{
  "n_layer": 9,
  "d_model": 192,
  "n_head": 6,
  "n_kv_head": 6,
  "head_dim": 32,
  "d_mlp": 768,
  "vocab_size": 704,
  "activation": "gelu",
  "norm": "layernorm",
  "norm_place": "pre",
  "norm_eps": 1e-05,
  "positions": "rope",
  "rope_base": 10000.0,
  "rope_fraction": 0.25,
  "qk_norm": false,
  "attn_scale": 0.177,
  "bias": "none",
  "tie_embeddings": false,
  "parallel_block": true,
  "init": "uniform",
  "init_std_qkv": 0.0257,
  "init_std_o": 0.00607,
  "init_std_up": 0.0257,
  "init_std_down": 0.00303,
  "init_out_by_depth": true,
  "optimizer": "muon_variant",
  "lr": 0.00152,
  "lr_mult_o": 0.862,
  "beta1": 0.95,
  "lr_head": 0.00309,
  "grad_clip": 1.0,
  "warmup_steps": 200,
  "schedule": "wsd",
  "decay_fraction": 1.0,
  "decay_shape": "linear",
  "final_lr_fraction": 0.0,
  "batch_tokens": 8192,
  "seq_len": 384,
  "doc_mask": true,
  "train_tokens": 107600000,
  "steps": 13135,
  "dataset": "wikipedia_en"
}
MLP neurons of a small language model. Each row is named by its layer, matrix (up: input weights; down: output weights) and neuron, and shows model dimensions 48-143. Each number is 50 + 12 x the weight over its row's rms, rounded and kept within 0 to 99.
Before each neuron's rows, "fires in" lists the words (lower case) most often at its 100 highest values on Wikipedia text that the model never trained on; "fires before" lists the tokens most often just after its 100 highest values on Wikipedia text that the model never trained on.

fires in: "album", "albums", "al", "all", "vocals", "alliance"
fires before: "b", "l", "-", "um", "oc"
L6.up691:52 45 37 51 46 40 51 62 44 28 39 45 56 51 55 37 48 56 69 42 48 44 30 74 52 57 59 44 51 70 43 55 64 60 34 44 52 54 63 36 50 65 46 45 25 41 53 51 55 50 42 61 36 33 23 44 62 76 75 53 43 50 46 40 59 45 73 59 31 41 61 38 49 66 47 44 43 61 39 48 48 59 60 52 36 51 71 42 36 57 59 28 57 43 42 52
L6.down691:55 56 75 56 61 66 50 48 50 51 42 65 20 53 46 51 54 60 45 44 35 65 45 65 53 37 55 60 61 42 39 38 11 53 45 55 55 51 49 54 58 49 43 58 55 48 41 51 65 61 61 54 44 46 50 48 51 39 61 57 50 34 50 54 44 61 59 38 72 45 51 44 59 70 46 47 37 70 41 30 45 50 42 51 57 40 64 62 46 37 40 42 37 28 61 63

fires in: "album", "however", "albums", "after"
fires before: "um", ",", "or", "ec", " the", "en"
L6.up504:52 50 41 59 50 63 53 45 62 21 47 39 46 64 55 52 41 57 59 41 48 43 20 39 65 56 53 47 44 54 58 67 44 49 70 32 46 46 53 44 38 46 49 48 56 41 43 39 59 31 66 50 42 42 43 44 54 39 45 53 48 47 56 57 65 39 48 64 41 42 39 74 47 52 59 39 31 53 53 30 71 49 53 40 50 41 65 32 58 53 61 49 41 37 47 48
L6.down504:46 57 47 34 51 63 40 62 46 71 44 24 45 31 59 32 57 56 32 17 42 49 45 17 59 56 44 57 56 43 51 69 44 42 64 37 38 36 64 49 63 47 60 31 62 56 44 45 30 64 77 60 54 48 43 52 56 40 47 85 54 51 54 46 54 51 40 55 46 48 51 46 44 57 43 52 72 52 54 50 56 52 48 53 74 53 54 42 53 77 50 37 32 35 33 52

fires in: "2021", "2022", "2023", "2020", "december"
fires before: "1", "0", "2", "5"
L5.up167:28 76 45 47 43 68 51 81 28 44 20 73 47 41 43 59 38 86 71 40 68 44 52 44 38 45 36 35 59 57 41 30 56 51 29 41 48 73 54 40 35 62 37 43 66 46 64 34 66 61 41 49 54 65 54 53 30 71 36 50 42 56 50 78 47 61 43 70 34 40 58 47 44 57 42 56 28 46 39 53 39 64 29 58 64 35 56 44 68 60 46 40 30 62 49 63
L5.down167:63 50 53 51 29 39 69 65 72 52 58 51 28 66 56 63 70 48 50 65 65 49 53 25 39 52 55 52 34 51 68 52 48 52 66 49 36 33 58 36 62 65 39 45 37 73 68 68 39 42 47 44 43 43 45 59 60 57 49 58 68 48 30 48 55 72 58 55 32 29 47 45 60 46 57 58 29 38 56 57 35 44 66 53 34 46 59 73 62 45 39 43 60 60 33 40

fires in: "2021", "2020", "2022", "of", "2024", "2023"
fires before: "1", "0", "2", "4", "3", "6"
L5.up754:49 27 39 38 45 53 57 51 34 61 61 57 48 32 41 67 66 51 27 31 51 58 50 53 77 53 63 44 51 47 47 30 65 45 56 66 39 58 45 51 51 18 32 67 57 39 65 30 54 48 49 62 39 54 53 52 38 62 76 43 28 67 46 48 47 68 46 38 53 46 54 36 32 63 64 58 62 60 62 71 62 43 34 81 57 51 45 43 28 49 23 33 48 38 77 64
L5.down754:54 51 45 55 42 61 37 57 38 51 32 60 47 47 37 47 48 57 54 59 48 33 54 52 20 54 41 59 63 33 59 22 68 48 41 61 36 48 44 45 42 46 48 61 45 61 70 51 39 33 41 50 59 57 62 46 53 55 45 59 46 66 45 51 56 25 52 68 52 45 38 58 62 31 66 55 64 46 46 48 62 30 46 30 52 41 52 45 43 54 63 47 50 43 40 53

fires in: "september", "march", "june", "november", "october", "april"
fires before: " ", "\n", ","
L5.up629:60 55 25 64 64 36 38 53 59 59 36 65 77 44 62 59 39 44 50 67 44 52 41 55 43 58 58 50 57 28 49 58 50 45 61 47 38 64 34 61 33 31 73 55 36 53 47 41 68 36 58 30 55 46 55 41 55 35 61 64 36 36 55 59 60 42 35 62 44 83 39 48 27 39 39 49 63 37 42 72 60 29 44 61 49 68 44 39 47 70 58 47 74 38 44 56
L5.down629:34 65 60 43 62 52 52 52 40 29 48 47 66 60 68 74 57 55 42 49 27 59 64 60 59 44 49 49 75 41 64 48 32 41 57 54 41 49 31 51 65 36 31 43 47 52 51 26 60 36 63 49 30 37 70 32 48 26 40 41 48 61 47 76 56 43 43 47 75 71 55 64 44 79 34 46 56 48 45 72 36 35 57 52 56 61 52 51 42 53 49 34 73 60 47 67

fires in: "november", "division", "nominated", "area", "history", "soviet"
fires before: "ember", "ision", "in", "i", "a", "ory"
L5.up71:39 51 75 37 55 36 65 53 28 35 64 41 32 44 49 57 46 67 43 33 70 68 51 35 48 42 54 46 60 26 55 48 44 38 39 54 30 56 48 38 52 61 22 63 47 53 56 76 46 41 31 71 44 48 73 66 34 58 78 40 43 47 55 35 32 47 33 58 45 42 59 38 45 52 64 54 34 59 56 40 36 53 52 43 50 54 32 51 51 52 55 54 52 51 56 51
L5.down71:43 35 36 52 35 47 51 38 32 27 54 54 54 29 46 53 68 52 62 67 33 58 38 30 52 48 42 47 46 23 52 61 51 59 52 55 53 47 80 31 66 47 57 51 35 43 45 54 61 68 37 29 48 38 56 52 61 55 40 69 60 52 56 64 50 46 55 61 45 36 49 78 54 60 49 36 34 52 40 51 61 50 41 55 74 35 55 69 49 43 66 43 67 36 60 70

fires in: "school", "known", "end"
fires before: "ool", "own"
L5.up30:67 59 44 27 57 59 64 28 36 59 48 56 37 47 42 45 44 45 45 39 47 31 51 47 54 63 39 48 61 49 45 46 52 45 53 51 50 67 45 33 53 70 31 43 61 64 52 62 27 57 59 39 62 50 50 44 49 54 71 61 51 62 42 80 38 59 61 45 56 39 61 37 39 63 51 43 55 35 66 65 55 38 33 40 37 54 58 50 72 56 47 59 36 31 31 43
L5.down30:62 46 54 60 37 40 66 45 63 25 55 49 48 47 69 52 45 63 46 63 44 37 50 61 42 65 57 58 70 50 46 43 65 51 70 27 53 50 38 54 49 46 49 36 56 52 55 26 47 64 45 80 48 67 39 41 59 47 76 67 41 53 47 47 83 48 65 50 32 55 71 64 49 56 66 69 36 40 45 46 70 32 64 55 80 21 40 55 37 49 65 43 45 64 32 39

fires in: "august", "november", "area", "movement", "aged"
fires before: "ust", "ember", "a", "em"
L5.up617:34 64 51 53 47 51 74 31 41 53 53 60 37 34 42 50 51 54 63 66 47 62 36 57 71 53 47 43 61 54 61 66 62 34 60 43 72 47 41 44 46 49 69 55 28 31 41 64 51 55 40 59 39 42 39 60 38 43 51 53 39 58 75 41 56 34 45 57 67 57 61 23 22 39 43 36 54 41 66 55 39 51 76 49 39 61 68 56 40 50 55 43 46 62 42 74
L5.down617:58 44 65 57 73 56 52 42 44 50 52 49 57 41 38 42 74 54 60 65 42 39 37 64 59 75 38 58 48 38 48 63 48 29 50 31 29 35 64 49 49 64 55 36 55 44 54 78 57 77 55 29 55 36 39 35 49 22 54 47 69 69 46 53 82 37 38 63 69 54 52 56 37 32 45 34 28 49 50 56 60 51 40 63 44 51 53 48 53 76 36 66 59 51 44 46

fires in: "march", "km", "december", "ft", "million"
fires before: " ", "^", "ion", ",", " n", " |"
L6.up292:24 38 54 52 48 77 33 46 50 40 43 55 41 44 70 44 56 54 64 63 50 49 38 50 50 36 49 69 61 62 49 61 45 47 34 54 55 30 45 59 45 40 47 41 41 35 53 51 63 81 40 66 58 51 59 39 53 59 57 42 56 41 67 64 71 47 49 70 71 54 35 51 59 43 56 39 53 56 72 67 47 38 47 44 53 56 51 35 49 75 43 50 33 52 44 39
L6.down292:53 68 58 54 50 36 54 38 42 43 44 48 38 67 35 65 71 58 60 58 39 46 46 43 70 49 54 48 44 29 61 37 66 52 52 46 50 42 61 62 53 63 62 46 42 48 41 22 61 33 42 45 55 45 48 69 71 55 50 61 41 40 15 40 35 46 41 22 35 59 45 53 49 45 44 63 59 28 60 49 55 52 66 69 85 57 49 62 38 50 33 50 37 35 59 50

fires in: "album", "all", "along", "january", "although", "al"
fires before: "b", "l", "ong", "ary", "th", "-"
L6.up67:58 34 53 56 61 69 29 40 58 32 57 66 59 33 26 44 51 43 70 45 62 59 43 46 69 60 32 46 61 68 43 46 69 39 45 64 60 47 42 41 35 32 48 45 44 32 45 50 58 36 61 41 44 61 54 59 66 54 56 55 40 83 52 48 52 53 37 68 48 62 48 47 42 51 50 42 51 56 64 51 56 72 50 65 45 28 69 49 54 43 69 64 50 47 59 43
L6.down67:80 46 49 43 45 41 57 61 26 49 68 43 54 76 48 66 39 67 38 50 48 83 35 53 46 49 68 38 55 54 56 56 36 42 53 34 60 66 51 48 46 62 21 38 51 67 53 57 63 66 52 55 54 57 69 70 38 44 40 68 57 53 37 40 66 61 48 61 22 47 62 36 60 53 36 29 69 31 24 38 41 82 53 46 45 41 31 41 61 58 73 61 37 44 54 62

fires in: "school", "freedom", "species"
fires before: "ool", "ed", "ies"
L5.up113:63 70 57 56 77 57 34 15 42 55 42 35 31 43 63 42 49 66 36 51 57 38 57 27 51 29 46 53 40 51 45 60 50 73 45 64 48 54 44 49 64 63 57 45 54 73 47 50 39 47 29 57 52 39 53 39 42 58 41 56 51 49 72 54 37 56 45 55 68 55 54 52 54 46 69 77 46 40 41 33 39 62 55 50 52 36 52 40 50 42 34 64 57 40 48 47
L5.down113:31 79 47 69 30 73 70 46 55 68 57 54 44 63 33 36 46 51 50 53 35 45 53 45 37 60 44 56 33 25 41 40 82 45 61 25 60 39 58 36 45 51 58 64 30 34 46 33 56 60 40 52 48 41 57 73 43 63 54 34 66 57 55 43 55 62 49 44 82 62 47 56 57 67 54 51 38 49 45 38 50 61 36 52 40 42 46 51 58 62 55 46 45 59 44 40

fires in: "at", "left"
fires before: "t", " the", " "
L5.up308:60 36 22 57 63 46 60 33 35 43 55 32 38 29 55 35 45 52 51 79 44 19 30 49 55 61 52 81 62 47 51 58 50 52 43 32 38 50 42 50 56 39 54 72 44 34 40 37 72 49 52 37 41 68 38 59 46 25 69 50 67 50 33 57 63 57 41 58 56 37 70 44 39 38 44 51 38 56 59 51 53 52 41 68 72 59 52 66 32 31 61 62 38 61 31 49
L5.down308:50 57 57 53 58 35 66 78 52 45 53 31 62 58 47 53 56 21 56 31 42 52 56 56 55 65 55 55 58 40 49 45 25 43 73 43 55 44 45 50 55 60 53 57 25 50 54 42 45 59 41 68 33 65 22 21 40 76 69 47 47 61 38 47 53 54 48 56 52 43 64 45 54 41 36 41 38 63 58 44 56 32 59 37 44 56 65 41 36 62 46 40 58 32 53 61

fires in: "november", "october", "december", "april", "march", "february"
fires before: " ", "ember", "\n", "ust", ",", "ober"
L6.up383:62 51 41 36 56 39 61 62 27 52 64 58 42 44 59 79 63 47 56 65 60 30 45 59 43 69 56 48 65 37 52 51 44 30 71 51 51 46 38 68 44 52 74 68 43 43 58 60 55 59 56 32 37 40 59 57 45 48 51 48 49 53 62 57 62 40 43 49 47 69 34 52 30 29 35 52 59 68 64 50 21 55 69 42 59 33 48 51 49 63 74 56 65 42 50 37
L6.down383:38 53 49 11 40 59 66 57 47 18 49 42 59 55 35 42 47 39 52 75 28 36 45 52 52 58 66 46 64 48 50 53 61 37 75 44 42 59 60 56 45 55 58 19 60 45 54 57 85 45 51 44 52 45 63 54 54 31 61 54 48 66 39 51 74 62 69 55 67 52 51 63 35 60 45 51 54 50 72 50 44 54 50 28 36 55 41 38 51 46 68 35 53 34 62 52